MLP neurons of a small language model. Each row is named by its layer, matrix (up: input weights) and neuron, and shows model dimensions 48-143. Each number is 128 + 32 x the weight over its row's rms, rounded and kept within 0 to 255. Numbers have three digits each.
After each neuron's rows, "fires on" lists the tokens most often at its 100 highest values on Wikipedia text that the model never trained on. A number after a token or word is its count.

L3.up106:115186158114155116085102141085067163111164085086176124050145110144090148145121142179105118096090168111093072129134160099153155165137120158150185127166129141145055134229141137125122120115136155149179117125152141149130136116119113167130152127175083131083102057169140143109142122200091115072
fires on: "i" 22, " During" 11, " gradu" 6, "During" 6, " when" 6

L2.up94:149108133152168110132124151149076116089118151157200154048116082109159115140126126109139119119147109145089126148136152134140064133151099147183107156150103119171163145184154170167129195081162093139094147136155126108125082179155051212092147130137108118066110111142171165105105139179141133165
fires on: " and" 31, " |" 18, " would" 10, " The" 6, " had" 6, " described" 5

L3.up131:075206152150113148146119138096103098095082088176131132116114148124137118107089122062126142164111146095125184146128100084104102158079120090167212138168133116190139123090104185115166127181077118101116101129132108189140075105142214174161143148160172073130081105117179113146130173187134118057
fires on: "ul" 17, "–" 15, "ur" 15, "-" 11, "/" 5

L3.up470:153142153131142071100068090137126110093153104127155080150183118144160132087096089118099128074135118100165103110107194075094120111168136112112115126140145177050072095101091173138091099128201183158129145169145101125164104131168164086116127088170055119079102141171074143141152133094164092154
fires on: "th" 24, "ed" 11, "ing" 6, "te" 5, "p" 5

L2.up16:124161182175084109156122097203108073120095169110106140121134147089180124134107136142134103161167164020117178079178139130120136138111055149120113128100135109112180217171144153119083110156099103113150071109151104153095157166125086161098141145149141102126158195150104162161108067129160109105
fires on: " M" 24, " N" 14, " aut" 7, "-H" 7, " n" 6, "20" 5

L3.up132:121076168113151142073187190119186174164142112079142168133185127173124106167120118124114138096128132150177067134155146118107075218151175183095139127151101122154097155091111132078136141164153124109101135169118078126092151120148113088105142142111125144112097162173089130151116124123106106074
fires on: " and" 22, "c" 16, "Ch" 11, "l" 6, " ," 6

L3.up97:117181160113146129070150083134142149116169158154122151042166149118160162120190141118067134153149198143177120144134146141145078128127125160081152117117139100118133113091135056135148153152158147145164158094148124140118150119181112080130131074114078140108121169095129139165139147137110141098
fires on: " an" 14, "|---|---|---|---|\n" 12, " remain" 7, "ir" 7, "|---|---|---|---|---|---|\n" 7, "|---|---|\n" 5

L2.up473:177087136119132144106096138059157077102165175120174157142156142065064112128108133154129158142144095128102186097163199109134124140189133118091142083073130152148220151141155171143209091091149132096095114189117158167105154136153144158137163139137112157178125111102109203111092144152169129066
fires on: " Le" 19, "-" 14, " De" 11, "l" 9, " Re" 8, "u" 6

L2.up329:146104139135189136137120095145153184086101157133129104130090132121167141131195108135102101085157069101070098117143126122151108121163115142141166118101134063106150123116123116127139192161198105175168155113186064133091135153138117167169131113094063133130138087172089080136103133184119126075
fires on: " |\n\n" 39, "\n\n" 21, ".\n\n" 16, ")\n\n" 14, ";\n\n" 5, "==" 4

L2.up534:165113124095134144168181168127134134123113158086074160125049131145091144084078103136107092132100087136115125108138102143122118072133105141115187065163058118118217144177149130158168077138118084135122103148164114166126143198142118181138105136106134144135099125125131107170174103077130115177
fires on: "ung" 15, " place" 15, "es" 9, "ines" 6, "ights" 6, "–" 5

L3.up113:115134149139121083155152078132109098120093149134151180150142138146056096132095053154155160154131160118219179149139157149131143134108117145109166171139164083089130115122156097138102121113180113081145138120103116064105211210150145105083125131117020096126120100130131160145101143128112121127
fires on: "per" 21, "ge" 21, "ter" 10, " lower" 5, " o" 5

L3.up194:108110132163124120129112111126122152155155093098149115116119079092070093116177112112119090172160170106122137149082109135110102087205143135146141104125122105072139164136108089106133166129125147156147142155185112120175127137120122143141074117131132082167162139119125205131107128100124187092
fires on: "p" 15, "s" 9, "-" 8, "ro" 7, "ic" 7, "ial" 6

L2.up74:129140118158135111179136120108093092124093125102190098181140131134114163179129199146104158143135087180090126105101149121138153104086136086171149160084154154112123097114119123116108153092113173139104104172143117114145163124187116178124156158142161060137150154154165115139175183138171132118
fires on: "ut" 14, "s" 9, "its" 8, "y" 8, "5" 8, "es" 6

L2.up109:174080115079136115070104125101138126130092152146042083132134147168146155084147192100116138111141092087204172152101091149116090114094143104091132087166084123114145076134105128131161149144140102086143145117153126140088165082150138123058142118127111133111151063132133147189185145166136079107
fires on: "n" 25, ";" 10, "un" 8, "in" 6, "ym" 6, "t" 6

L2.up582:108111134151105134117084174109174149108149137085094117112177147145097170139089166196166106113161131162130153130116110143143141146125114081100106150082103127087107168098188149140076093210127117114175126086107058109105097125126145105099096163124112180155126167166152162096161095089135121096
fires on: " " 40, " m" 21, "." 6, " eff" 6

L2.up326:161157117120163101138092127092111128230148172181082156124114158204159109140139115125119082167163091163061130133096145118091106110133077107152119135143097199183089134112116118145145167130113164110142149133188158080082148108156083114052150163135152092164067120142134141128134102103139166119
fires on: "s" 25, " and" 13, "th" 12, " to" 7, " or" 6

L2.up19:083087171159150163118075104119118162140140154157123079201124103093131157115078056071106160123142185148135154127150111118081138204116155123183161124162131106138168131173141115155128125141129094133124166072093133057119141148110101150121158141109142120148108137130146118088101163152131141124
fires on: "r" 73, "186" 8, "i" 4

L3.up78:093175126116145062133174170141150161113118155147164110131115150082145182124153098166098132090113108127126116151177124196146148073069200120125141102111161097114148158128152090149096138120155148105152171130129093114129116103148126172138082091099129155129117088104134174034105122187130130177
fires on: "|" 26, ".\n\n" 17, " |\n\n" 14, " political" 7, "\n\n" 6

L3.up95:091112097187151118110114148099088124123072147123091118108093150137075167110114142147113202146131067112189108155161102124108122090116103115112092147146085104182128133106113156100094116132159087091135148157159160117178186123069095225173149177097113091123174139127140156131158103100196064146
fires on: "m" 17, "ag" 14, "og" 13, "im" 9

L2.up512:072176089082112078129040154136092174161098103163143172121106095123094116145213160130059149131141122112177141189098090088110149143156106123119220107153170114135052072119134135144141143125073143119135117137093087143115147155153131128082130152156148152148133062150112145072109140120127097081
fires on: " " 29, " of" 17, "-" 14, " known" 7, "it" 4, "amed" 4

L3.up639:119082062158108189169128175064161145110115154068132145113122095063134116172125041130088150141089087133134133110095120184126137154079128175127148152125131096160117145143127109099105153148155143096072181110129163144118120128114154143083098092130166077117119098164076121205083184125128151099
fires on: " and" 61, " " 11, "," 7, "p" 5

L2.up552:072185153165111162086181092191108082079154140155155160129100112147087138160097135168121119113138111185075159144188128078200134106081110121176153077094161117113090143139109136111149179142171082184146135196102127126111134148123126151099105171063165130064150105115154150132108097118122143162
fires on: "em" 15, " would" 15, "h" 10, "he" 8, "f" 7, " Jr" 6

L2.up22:152091082110162085163114115091106152136055152214115119139111126125161113130065124120177125176140146112100128136131125186148171181125141093174109130101085137101132093135174142212127130111113151181136054159126110146109116128116179182123153144105110144133138143072170092149096137145154078152
fires on: "S" 20, "z" 11, "Z" 9, " Z" 6, " S" 6, " Creek" 6

L2.up293:170158177125061105077134139138126151075054130091116133107113154084057173138135112187070135083094095102101047133149127116123049110151108115075162118092139200113096099099167139147124145101176161118172173107159106153123095103174132112140131106184100117114113172117109144156164120171123111150
fires on: " an" 12, " An" 11, " Al" 10, " John" 8, "9" 7, " pre" 6

L2.up154:148139117123094067128112126168167129156128150146100115091111142110131189083065083107178129110106187157130155073128129075123152124128169134079162145140119078130120166095201147114136102154162124066104088116111155132116137098160102104102162142157122139103126197102174098039040166150090166129
fires on: "i" 14, " Ang" 9, " Mad" 9, " Po" 7, " Be" 7, " Press" 6

L2.up4:131143149136171185118124106123087146129184107085087125146115151098202146112126045136179136150132138166106127089159141126081119082191145150101104109056066026183114161147116146110129091092132154151126102160082100129123059124110186111121147147083134079141108161147144126114106114142148153195
fires on: " w" 15, "″N" 13, "pl" 12, "aur" 10, " st" 8, "ps" 6

L3.up575:113145101083146108144143143103131159106162120112175139125125158135148147166132125045151117170198117136106180139173104092153150166155124144148161109092228166131079074135086188109148125173130147131143094121124116140048207121092062112188070146129121128126151131160129107100128086124132098124
fires on: "im" 16, "iv" 12, "ag" 8, "ov" 7, "oute" 5, "ig" 5

L2.up536:177109070025096125120114135094140200163158115144150154117126105082149124131083114113092126088153114158092118146096172171160127093144084155101131102103135145151142139076180108124156088117184175058100140146148131185121093099142115116083094150195159102131125085144159147184121132135146148096
fires on: ")" 36, "." 19, " were" 12, ";\n" 7, ")\n" 7

L3.up629:107035151117134151117107159151120139124123128119157152136096140127200103164131133112087140132165075137112155141112060101076125149143118137157156113104192124132110087134121148133125093117157148172139142138181083082093181088169153078098147092131177146134148180087111107074128081111144178076
fires on: "c" 21, "2" 15, " /" 13, "on" 6

L3.up297:123138122109118204131129109140169125123139120160107117158118166161170114149080100113146132174188173120154089127150114108147108163107134097112168150099116167187134135107129094156165099116125109148171101146095166147090174138132074161166118090058129121110127137190108101101106096119097161119
fires on: " m" 45, " de" 17, "il" 6, "ere" 4, " do" 4

L2.up574:049176115134110151157143179144122205162095151091136151106144148114141169130077157106125110152118104126123117138158066068137168126131182120169158134088152148142120109133118134063141045131127147117141102070145123180111130123143067225098107094092055161129117141115114125136153125126062201209
fires on: " or" 25, " By" 16, " Apps" 8, "or" 7, " al" 4

L3.up439:179131179104121165131163142104147080045136112070107090115165139106173119090082121147133088132154146150137094208108178109205080110123146129141143114133095123124119146121192168192111128146127153122166224150154146151117097127156100129178131114156144089093069129175168098148084139138090163090
fires on: "\n" 23, "." 20, " sh" 18, " se" 10, ")\n" 5

L3.up510:133120130142131173136148134085152147122141143126158106099110156137159199135163144080141093069162168166091125148127106160097101220144047082121119098135185103082176147132126124125151138113144084107143140125125076145127149176156173109137199131168159186162134092080082155135167082093130124115
fires on: "." 46, " •" 11, " back" 9, "ing" 5, "ring" 4

L2.up349:037144144176174153119105089168118130149109123073090142075052128133121127166095125088095182152115157083156145134109132121126061088113097154142072108151142144124134118122175090068146119083087099142141188102122046126161115080121129121165171158067095181105119110096121114135087112177170111148
fires on: " end" 25, " debut" 8, " start" 8, " capt" 6, " fall" 6, " back" 6

L2.up505:128134151149096168127128162168095163136072087127105123147108196123159163039084155144142131084094145138088100108177126139152132132150076185091115136154124094108153121138177120132120186081106158133098118171173112050101071103100107178092085145083157135150122101112094158165178138194133125149
fires on: "H" 33, "B" 23, "ate" 14, "Ch" 8, "ant" 6, "T" 6

L3.up230:158153054127112138165110103158158202121125074136142135108059123110088126122167086123084075084135130140144124080116106131113168190138158088158087122153149139173104137079159159121095132149137194146137158116101083148097102155111163107145125116079143091171145086145178060064128127124135080119
fires on: ".\n\n" 91, " is" 4

L2.up499:120161118130110105142039093107138100123103126187126111106109106127148119134183118117104102150146148130164125093160176155114149199114104184204194075105123103102162136151173152097143106169152166088110119154064126125066199096085125119138206163089094123144106154134157129098078142145136082092
fires on: "un" 46, "it" 10, "in" 8, "-" 6

L2.up511:197132113174126048142140083128100155105117075134179114174142131131190184131139062105151110058194152085155098122099098171172108088165124157074133126102137145106123149138178149108066116110159125120093108128150104092172120094077092103114152054207177106134149147142202113113117130085116112064
fires on: "F" 17, "ag" 9, "í" 7, " cont" 7, "ec" 6, "15" 6

L3.up453:147190154111161121148099110138128138134120135162052093151197123127150102095079082143114178165150191117163164114136125134152135129132097165164133093160165129089131107112134073100086112058170145123114096146146103101130172163137099176157058122080161145096109162146193105135124186179173069116
fires on: "-" 59, "–" 17

L3.up602:150134147057188153103170136095113169158157124105094065182135059141110151161166164186150155114142130154125122182092146063091128089117124103132140138131154138089140128115120091125151096097103130121179135141062093121130166091114216125176122206121140106099140149120218176112150118141115154144
fires on: " to" 20, " and" 12, "es" 7, "ent" 6, "ited" 5

L2.up402:127163137095113145052145164125127121081183150127112145151098093117139110182111189139102112178152125105082192178083129170091130109121125099065104137129096122101106109153149105105143130082142163098188163116078190097101216146140131143095097089147159112149103102100125159066120142178098121167
fires on: " people" 28, " men" 11, " women" 9, " h" 7, "q" 6

L3.up98:120129138091140173138172147153171135181177155145148129115121129137077119169160122126092122191106121139108141235106129108137121108148070130147059100106123082142141135092125133132106067121156108144173115172160194076094068126111139159064073061118150076142061155137128191123123118089124128122
fires on: " or" 15, "al" 13, "om" 9, "m" 7, "ol" 7, " and" 6

L3.up376:194117150109102119084127074141154081126154110128090093146144095137085125141074133157110144167105103146125065190079130146137161103131133147147114099080121145112196132104135176128132123137155118141124158131146138091092161105091139108164154164120087076141134133066086112099129120160210154144
fires on: "t" 18, "p" 9, "re" 8, "-S" 7, "est" 4, "s" 4

L2.up360:156108147132156060050131124087141091098052132067124126159114165090133131131183121123106135099135089085210182090099138159166109192108129143140112148099160138149130106146171183156139136129111115113128138155121109125125114128148172180161141146156168094130137140066088115121129117152106110116
fires on: " a" 21, "ra" 13, "re" 12, "e" 10, " of" 5, "R" 4

L3.up418:144165131115098190093104090128103125139128141133191127116088135141145131168099189101140081165126100129163133058099155031105134123144036122155138125084105147121089171112112135118074124124161136135134138144166112175148074119168123165123134132105173130097137135080147131106115149104112134132
fires on: "le" 16, "re" 15, "ap" 14, " sur" 8, "em" 5

L2.up407:137144149098119175150105105177082149170087131171123113132186130083174157136169125113100105143142139123078113179110190165182068095162078105070102167120133202159113135138187154128112138125132155134095121132089131110128133106113091095130141162099181124126142099183201115078161071153144131124
fires on: "W" 26, " October" 14, " August" 11, " September" 9, " July" 9, " January" 6

L2.up584:134095145113061205134106089115114163142128124107162158107096122179157138153121174119095153095131124101145162163112094124093115096128179102151085136191116137164131170129150101163153093091061123181139108160116116126119149123121071151154094129146132156128140109111121084158148112133141210139
fires on: " years" 38, " first" 19, " were" 14, " more" 11, "ly" 4

L2.up430:128062089124046121106084194138073086141158104122090119108141118130082102145130111175090182113125126136138076163124099181102170108113141168062158110140169100107081083112098085109144156168105136125152145080172133136122157146086107156114127164109136151158132120116146139112126205115200113173
fires on: " " 42, "h" 6, "1" 5, "an" 5

L3.up26:089112106167129138130108122141127180121132096106098158123075122153120165081164145123128147140129160119117107126113150090085159114084182073140111138071093134178113098163141141062142106122136162118100163130147074102067088172123161114059131082159054154186085096137150176160046123176147129164
fires on: ".\n\n" 87, "\n\n" 9

L3.up88:132196132134136098137143152145205165119092120129085174136101129163169133078179100097149163159099072129143105107083167118137102101161142135146154116116112101138111133143166140128141177117144165146120108119122105083148125121125122190145089128071036113157142187115183195172139133072121170141
fires on: "c" 13, " Total" 11, "s" 11, "amil" 8, "iger" 6, "ort" 5

L3.up196:116142131146127113133131037070147110122123136176063144092114152063166140125114153101158108128115122087172171120100147161082095142103151092115110181136095129131149124109112157111093116142180060083142151182131136120108131163102149178117160213172164086145149168100129155066141114142102095116
fires on: "b" 28, " neigh" 12, "re" 6, "ro" 5, " of" 5, "r" 5

L3.up236:120094133106173125094168123119109132103121178174102100144035115094163107124126155144126082114104137184085189127112138203103114121109065118127098081179093103181168102133094096203109124122184136074179104195128141148104104106121083166109121104113126105138135102122109090082098145156110102163
fires on: "a" 15, "1" 12, "z" 10, "le" 5, "ist" 4, "ous" 4

L2.up497:121123157155066136104117144139153127118070072108164189100134140105073099178086128147139151153094100165109115134152124069127097126163132141140112166163122117163122167144154106103110167160099157125153168149143121185100027109154167157180077113136162101150081188127106148142121145113113163095
fires on: " l" 21, "\n\n" 20, " also" 15, "==" 12, ")\n\n" 7

L3.up120:116187144088134094117096110166097130099147140086133181147156140139102139073180141197129147102124094163095147169157133079111139133182106171135075119125172139106164139158079165131165128179171112150171079174143148093110177104154111169112080089139129164044082037146132117114110143116101128088
fires on: "," 35, "te" 15, "red" 5

L3.up48:120116108084144132132170074148088152144126068103128143191120071147093132165126126171102146047090062147128100111124124131154155089166149194098138122121142175117134087075176120091127147130116148107151136157091105131113154070120155143149058122077147150170142115140128099124193130170141135112
fires on: " of" 22, " from" 16, "Ch" 11, "In" 9, "T" 6, ":" 5

L2.up637:145102125095105122110078116095141173070173164168123161131111130161124159127135132159077167132138148137102211072124172200123128149117125126153099092106111167107102145157157160137125090126155110083130102094145139058131143179147117114126138085142161182139173160117117146122050125152113126138
fires on: "oc" 20, "ic" 20, " applic" 6, " Total" 5, "lement" 4, "rug" 4

L2.up343:083165152090178140117104151080134132134134167112129116101100096106160110106091134126146158162060150107092149071180121076180194121077092139139197138132122196154236134157131132131140121133167173115147129114151108132112075156173165102113083103131125136103124111122147117072133154085142099143
fires on: "ine" 15, "ant" 9, "io" 7, "i" 7, "-" 7, "o" 6

L2.up8:104139123082102106098099117141121116177120125161147119163120095172089193115102084138054108128118106144199154085120160167164122094165110151112113159097132131111161177151105126100144095089136156155164110180152137066074116121141151126119121140185168165099104128159143083115146130123127084121
fires on: "est" 41, "ar" 25, "ad" 17, "ary" 4

L2.up604:102148178158083139133103081097084145179126144106139175137093183133140195124162122091147119158149148077090166103133153137116147124151129115131135114090042128206132077084167122158103145132148137117158131100152074152139133096123133101053123141084082117149189114130160142116170096164121140155
fires on: "1" 24, "2" 21, "t" 10, "s" 7, "al" 6, "5" 5

L3.up557:142156153134101133179109144160044178046129163127162152108089163103143145115203045100130091141118084180054099162123155083125080070143123153152124160160102184123081144133094138088162172143123094161141195148083127142161142075132087117072113156134111088138151102124118122127126103128195097144
fires on: " cl" 33, " September" 8, "ig" 7, "led" 5, " January" 5, ":" 5

L2.up155:098119151126176110109125104126143182122127097154159157104140095200097142125083149132128091107116119168153184133112107097105126150186191099129112118144101121160106115162102096169098130201146143169082100196121062126146084149131157061159190191058143138144170128129122064158101124113182099113
fires on: "." 16, "c" 13, "l" 8, "g" 7, "H" 7, "K" 6

L3.up85:124164095164098071071148147135115141180062070078169183102136077166162164166188109165133165109120113109102093117180082151150087129139143101127118121091123144137153071103107098151114077153144172153219094157103145095110106113171145097100169105109158098091144151117103155131149166095205152133
fires on: "y" 13, "rian" 9, " Sy" 9, "ian" 9, "ic" 7, "ater" 6

L2.up607:181148145147074118178099078118181140136168126091123135120075093092079114108196114121106134159150126088132091111176125099223142116122125112139099067077084126128083123150134111150100144110119180037188129128183150107184129123108167137127104167085154149125121147076126095148132140111083152107
fires on: " " 23, " mm" 11, " her" 9, "ly" 6, " fem" 5, " C" 5

L2.up272:131130124206132091111099100170090132151124175137139104111164149130112171084145132180100108077103078101047156170152106124155156157128082158140071173121096127105175117087047147129141140188146205148106172097091063110116113101088120129113154118091098172087167148124171132103143106106137142146
fires on: "\"" 50, "|" 14, "enn" 5, " so" 4

L2.up483:183166144145143088187104157061143110095108134118124173098073137131155126117088119137115097095163166145117154159148082073102132137138078118096081178143109169151110146140080072114146110159117054127124171138181122140093151110145185103073142153110104120081173136091042141068151156148104139145
fires on: "at" 26, "an" 20, "o" 9, "ip" 7, "ar" 7, "ac" 6

L2.up330:136117094108065172131131169092113135100137089159131071091122156121117129114119102090187146131098077068110076146163124163128137157133125120094141107106131112157167106083143179152111101112124193121119094137175168116123127138108083125129111197129121116095152158147139141126146093144185140118
fires on: " " 41, "as" 15, "1" 6, "part" 4

L3.up464:133149102102134137165093127149135150187134162193077161183131159132087119179123145104119122102094207178169130105121140107140112094111095120149098106166135126126141125106131131131099075147152228110098106140112071165150107155169120149090115125183150120097167109116117138137138175147153120104
fires on: " Br" 17, " Ar" 11, "-" 9, "16" 6, " Court" 5, ".C" 5

L2.up602:102141139081133132097104156202110103135139111151168160084150155088133080169070109156102145135128154114090122070095123154117122057144170116161167148107103144084168123120118197180133136181111083124129166162096135122147148134095144111099065131117164130197115126152148125106095103146204208116
fires on: "s" 31, "a" 12, "om" 12, "g" 10, "t" 9, "m" 7

L3.up628:090112104144141188190130165147156135108134139149097171145134133155094080125111098160154130098092106168126141130113017088093111118154130175143092111056112130107163134102105146112126110140152117102165097146106142128154115128182118156089118114070173116097180184102110129165144109106081098130
fires on: "in" 19, " do" 14, "ri" 12, "im" 5, "r" 5

L3.up186:087160158136120084138185153141173130154114150115090105170175147111127084155156102126126132127045150155118116104122148065175117104100148150145105156177185129071150145073125104141099124095157104110166150152094180049124156128142166145134091088124151155178140099117110068136087142118138114103
fires on: "ro" 29, "ac" 15, " to" 13, "{" 7, "ost" 6, "ent" 5

L2.up353:084126190085112147157057172142084127165089147170164092172125162097111137197102211086094137123163087097149138142137111152114113159142113129154104152118103090171065118168146130206085217164126074132140119149166105125126123126128079142181139137117148156175126094088061149110124136139127103159
fires on: "–" 41, "$" 12, "H" 6, " later" 5, "ely" 4, "M" 4

L2.up548:139114153140141157108146121069109075163123108083134110140125144117139139135067097189146161097171121097110085134192134100110118187149117149135094111090174140160166099123079139132070166117099154125133151143074180129183159089103155169131075145138074143057191092105170172173158091111173130061
fires on: " October" 11, "'" 10, "°N" 9, "é" 8, " to" 8, "″N" 7

L2.up145:099142085106071141117136082117190056142093092103129124133115163117171125087138147112149148141131147084186201140158113145133118152118150141118155142120136067094129169060119095068146194186155092176181162155118092168129129135095179133125108179110116137185160106092083171155137109132177127110
fires on: "re" 46, "if" 9, "he" 6, "il" 5, "ro" 4, "ul" 4

L2.up222:121126173140181114158126108089131150136067140217200141137127138129133143105097147110109103120105081156143149133112106101116126145221158096134092143156134120171144170121095104137139180179114130116160080179181131109197170083132126172129141191094177101086139073164173164129158156130126103070
fires on: " to" 22, " and" 21, "," 10, "ans" 6, "a" 5

L3.up515:072141160115110132184129107119101147110163096188170124139114144064133149142116117135102180102123145085119133108096108078140113141121157112093092098122110132083121102071159164164206157141128163139142113124171073133155132111106164097155140172142168185153074126106119064111127101111137070160
fires on: "ing" 39, "ell" 6, "ult" 5

L3.up610:143106101109165081150090124156104159153118132126091095184076107126204156111155179131179186127145107124124168051081156116140061082126106122147127143122125113128120094085104125081168090164133079141091080182129146115094124083118124145121056174098181134126161074169158077144128164082196117176
fires on: "ent" 14, " to" 12, "5" 11, "ut" 9, "hed" 6

L2.up174:096130089153124163152165128107104130145170150149130090107117168172147133114063148084173211184079102079109129104074106197126120144132138172104157110149206136062161129126181111102138179110141108116146076114149128093112101109172144114110145096128147126099112218079088198183158140163138141128
fires on: "t" 16, "ly" 15, " early" 7, "2" 7, "N" 5, "n" 5

L3.up516:112115154128144148155131182121102111169117152126149085149091075130099136160047137119119155101099181094134225142125164053109123149120086121119114123094097102122103146198157184098109115134195138118189096126149207127094150146105160134099113067101108122148139135134130095118143156127175117099
fires on: "–" 17, " the" 16, "i" 9, "-" 9, "ur" 8, "'" 5

L3.up299:098126150080139092096124126129064087141125143099142053081149162142170132121086150150137091093158140150130147121096114143119145127100123131122118161170052148092136113177115077078213158109180148175177121084180108138086093105127107153082152139177147153135180128107149145087169159124140130157
fires on: " |" 29, "ts" 15, " |\n" 11, ")" 7, "u" 6

L3.up205:061125139067128071097176124123130088105150104077182096149084140118106171157082109217123189086060110129109110093079134106077131149116151134170186159117111152122127137072159093136131189163169161096085104118074172160162129158115109105119129160143152123077145111085144134104176128097121132185
fires on: " by" 17, "y" 14, "ing" 12, "ar" 9, "ath" 7

L3.up283:134142158117140128099115103123140141172163140109169147151126059113169131093125118053135111195164191152157133170148139114102190123164134146142156180108148141055112112198149137117158129134175139134150116141165144059171139131176132173114076064168095142070137130101124140157108145088129203114
fires on: "ent" 16, "-" 12, "," 10, "h" 8, "l" 7, "ic" 7

L2.up428:110164152098152121119106091180086141109192104087144146080136121154045149168145151131122124128127166093172151129144077126143157091053142145132160149100168088139110136134105087100098102188093118136127100109124109100133133109164106116074130152089142125097111203121150090142135130129158133136
fires on: "ed" 18, "In" 13, " of" 8, " won" 8, " For" 7, "re" 6

L3.up460:130085115107125111099157105201161181092160097140117101145069156129094128193139093138073101113132140088069132122111141123119083199140145150094159103142142147146170164114180173160106164108100176134080202129114097132120086164109112130113168162163171139181112149075080068089125109162162093117
fires on: ".\n\n" 65, "omm" 6, " that" 6, "-" 4

L2.up612:121139124110105192127074169097189117106131100150164128154061134176114135088124134153147148121129096106175129174141064116105110124132165167145132141163109118119054041126089153112132165125227188131151162147162097118127089122109131129123140079162143213111133148103155138132147150117129173046
fires on: " it" 48, " and" 12, " un" 7, "\"" 6

L2.up297:097072106136118102112095184148184085094138184139071131182077116115131164093081112118127174165057080093134162131117108100126086155117130143144095069102134165105133098186131146145113112157178118138070120166114136135092104135155177125155124097113124086140220183091102159145129143156126103132
fires on: "o" 31, "et" 14, "ace" 12, "ain" 7, " Can" 5

L2.up396:121083168106147151078099079174114182106107147100174059146135178109130156125101085173102105134081136138106137143104141146098175114144141150051090127153143147131113165147140118137121171118165159134100107132112126160098073112107121079091136111080147150072189154085109141144112109137126162156
fires on: ":" 24, "\"" 21, " |" 18, "'" 11, "|" 4

L3.up218:065132178131115106141132204150136115171081150123133137170092151160159122111173105129112139095181082073093117151114116065101161109130136157141144102163112128096084139132089183147143185181210119133118091115142091145133097155175142168135139109135136092042086141132130091093144127120075120138
fires on: "," 27, "-" 16, " and" 12, " of" 9, ":" 8, "ol" 8

L2.up474:119069153129148147095158127101072121074092164160113148094113130116182152110132113108106124114100125134106137128112093142115175132145077150123101114181124117137111143107112113136174178133144139175121088203166107136102079081140138187061141185161143080113146130108124126127123134098143109122
fires on: ")" 100

L2.up48:095080116107152149130121115140128182108145137093078150136155116115184136160162173161179070108152088196148076045094180128132118108170130123144106096122185094125136169128134142110095166160133191088108162180116120154124153150106105125062145161090132186055129142124076146137137221148078181173
fires on: " p" 15, "b" 12, "with" 10, "p" 10, " replaced" 9, " [" 9

L3.up248:103109093101074126135093130117134138138128124108053116170152088144049109167170127189137125154080117177114144142133127172111118087110102124103144138202126134156172135141168183114146127099109183162144097155144070145140161145115063188145123074118061138138170173139167172069165088168139085122
fires on: " ." 10, " There" 9, "0" 9, " Yes" 8, "q" 7, "-S" 7

L3.up622:076193155149118152104154136099126175125102083112175155163106137128059149173086151140103128135177078119156194123132113111145181120137120188185141099122104158082106100113115111074152086141151068132112132187104136185157167172108138073056170144135119162177139114057130109143158114166143115140
fires on: " of" 37, "v" 9, " " 9, "ag" 5, "Ch" 5

L2.up513:132134132126108120110103111089167093145134113088066137159166149067108155128092126180126143127134183114131067116151148120153070128152132089147138122137139129167123191126130139122181110119090147151162160135139154175127147182168129143139153153171127109073132113142130105084115148129117113083
fires on: "-" 90, "St" 4

L2.up634:182134081102106164105088079099172153144183112172078167152096122122067179091124122142046107155114123131158117149126166163082089175180105091147150114166113143073150132126111154104173100136130150125133158154142099049106155136134094143066174104155118120079151141147126146117167175177110116120
fires on: " school" 13, " students" 12, " Awards" 8, " program" 8, " in" 8, " man" 7

L2.up131:102137102127144150124107122126148179196099131118156137103157121101083190153060118167096143129128144191038112115098155154181091156139162107104103175110126152123150097168155121189082108233106129182105138156091130172090175110131127115191134161168142103126116145131168122173103138112125130101
fires on: "′" 29, "u" 12, "ra" 7, "8" 6, "a" 6

L2.up384:094181144117116096169090145178190150142171138110163172172129094132088201150108066165125090105131123117172101127120149106179094151110092127159078175135090127100124086174067107165117116146126089136123149161093139107130154112145101144104096108154140193165069146087140136177140105134074081141
fires on: " " 99

L2.up435:067075148118116145109154150100121126134124106060128156128093137147165123170098101157066091153125090119094146130109089165201104110148148136196102117130136146118125134116069138156122096101111143120141091192109124155093188086124169063212117150144108119212093096168140071126130093150082119101
fires on: "one" 16, "we" 14, "w" 8, "ony" 7, "ew" 6, "2" 6

L2.up339:138074148138104121095129069174150137188107173129121168124078087145072110141140132155154142149096116153117103046118203118159125129111125088169137117111154161088138162160123152080188105145119106147148103149110131133089106076188139137140196139118139139129034131147145111030123151163194112122
fires on: " St" 20, " Mar" 14, " Pr" 8, " Sp" 6, " Par" 6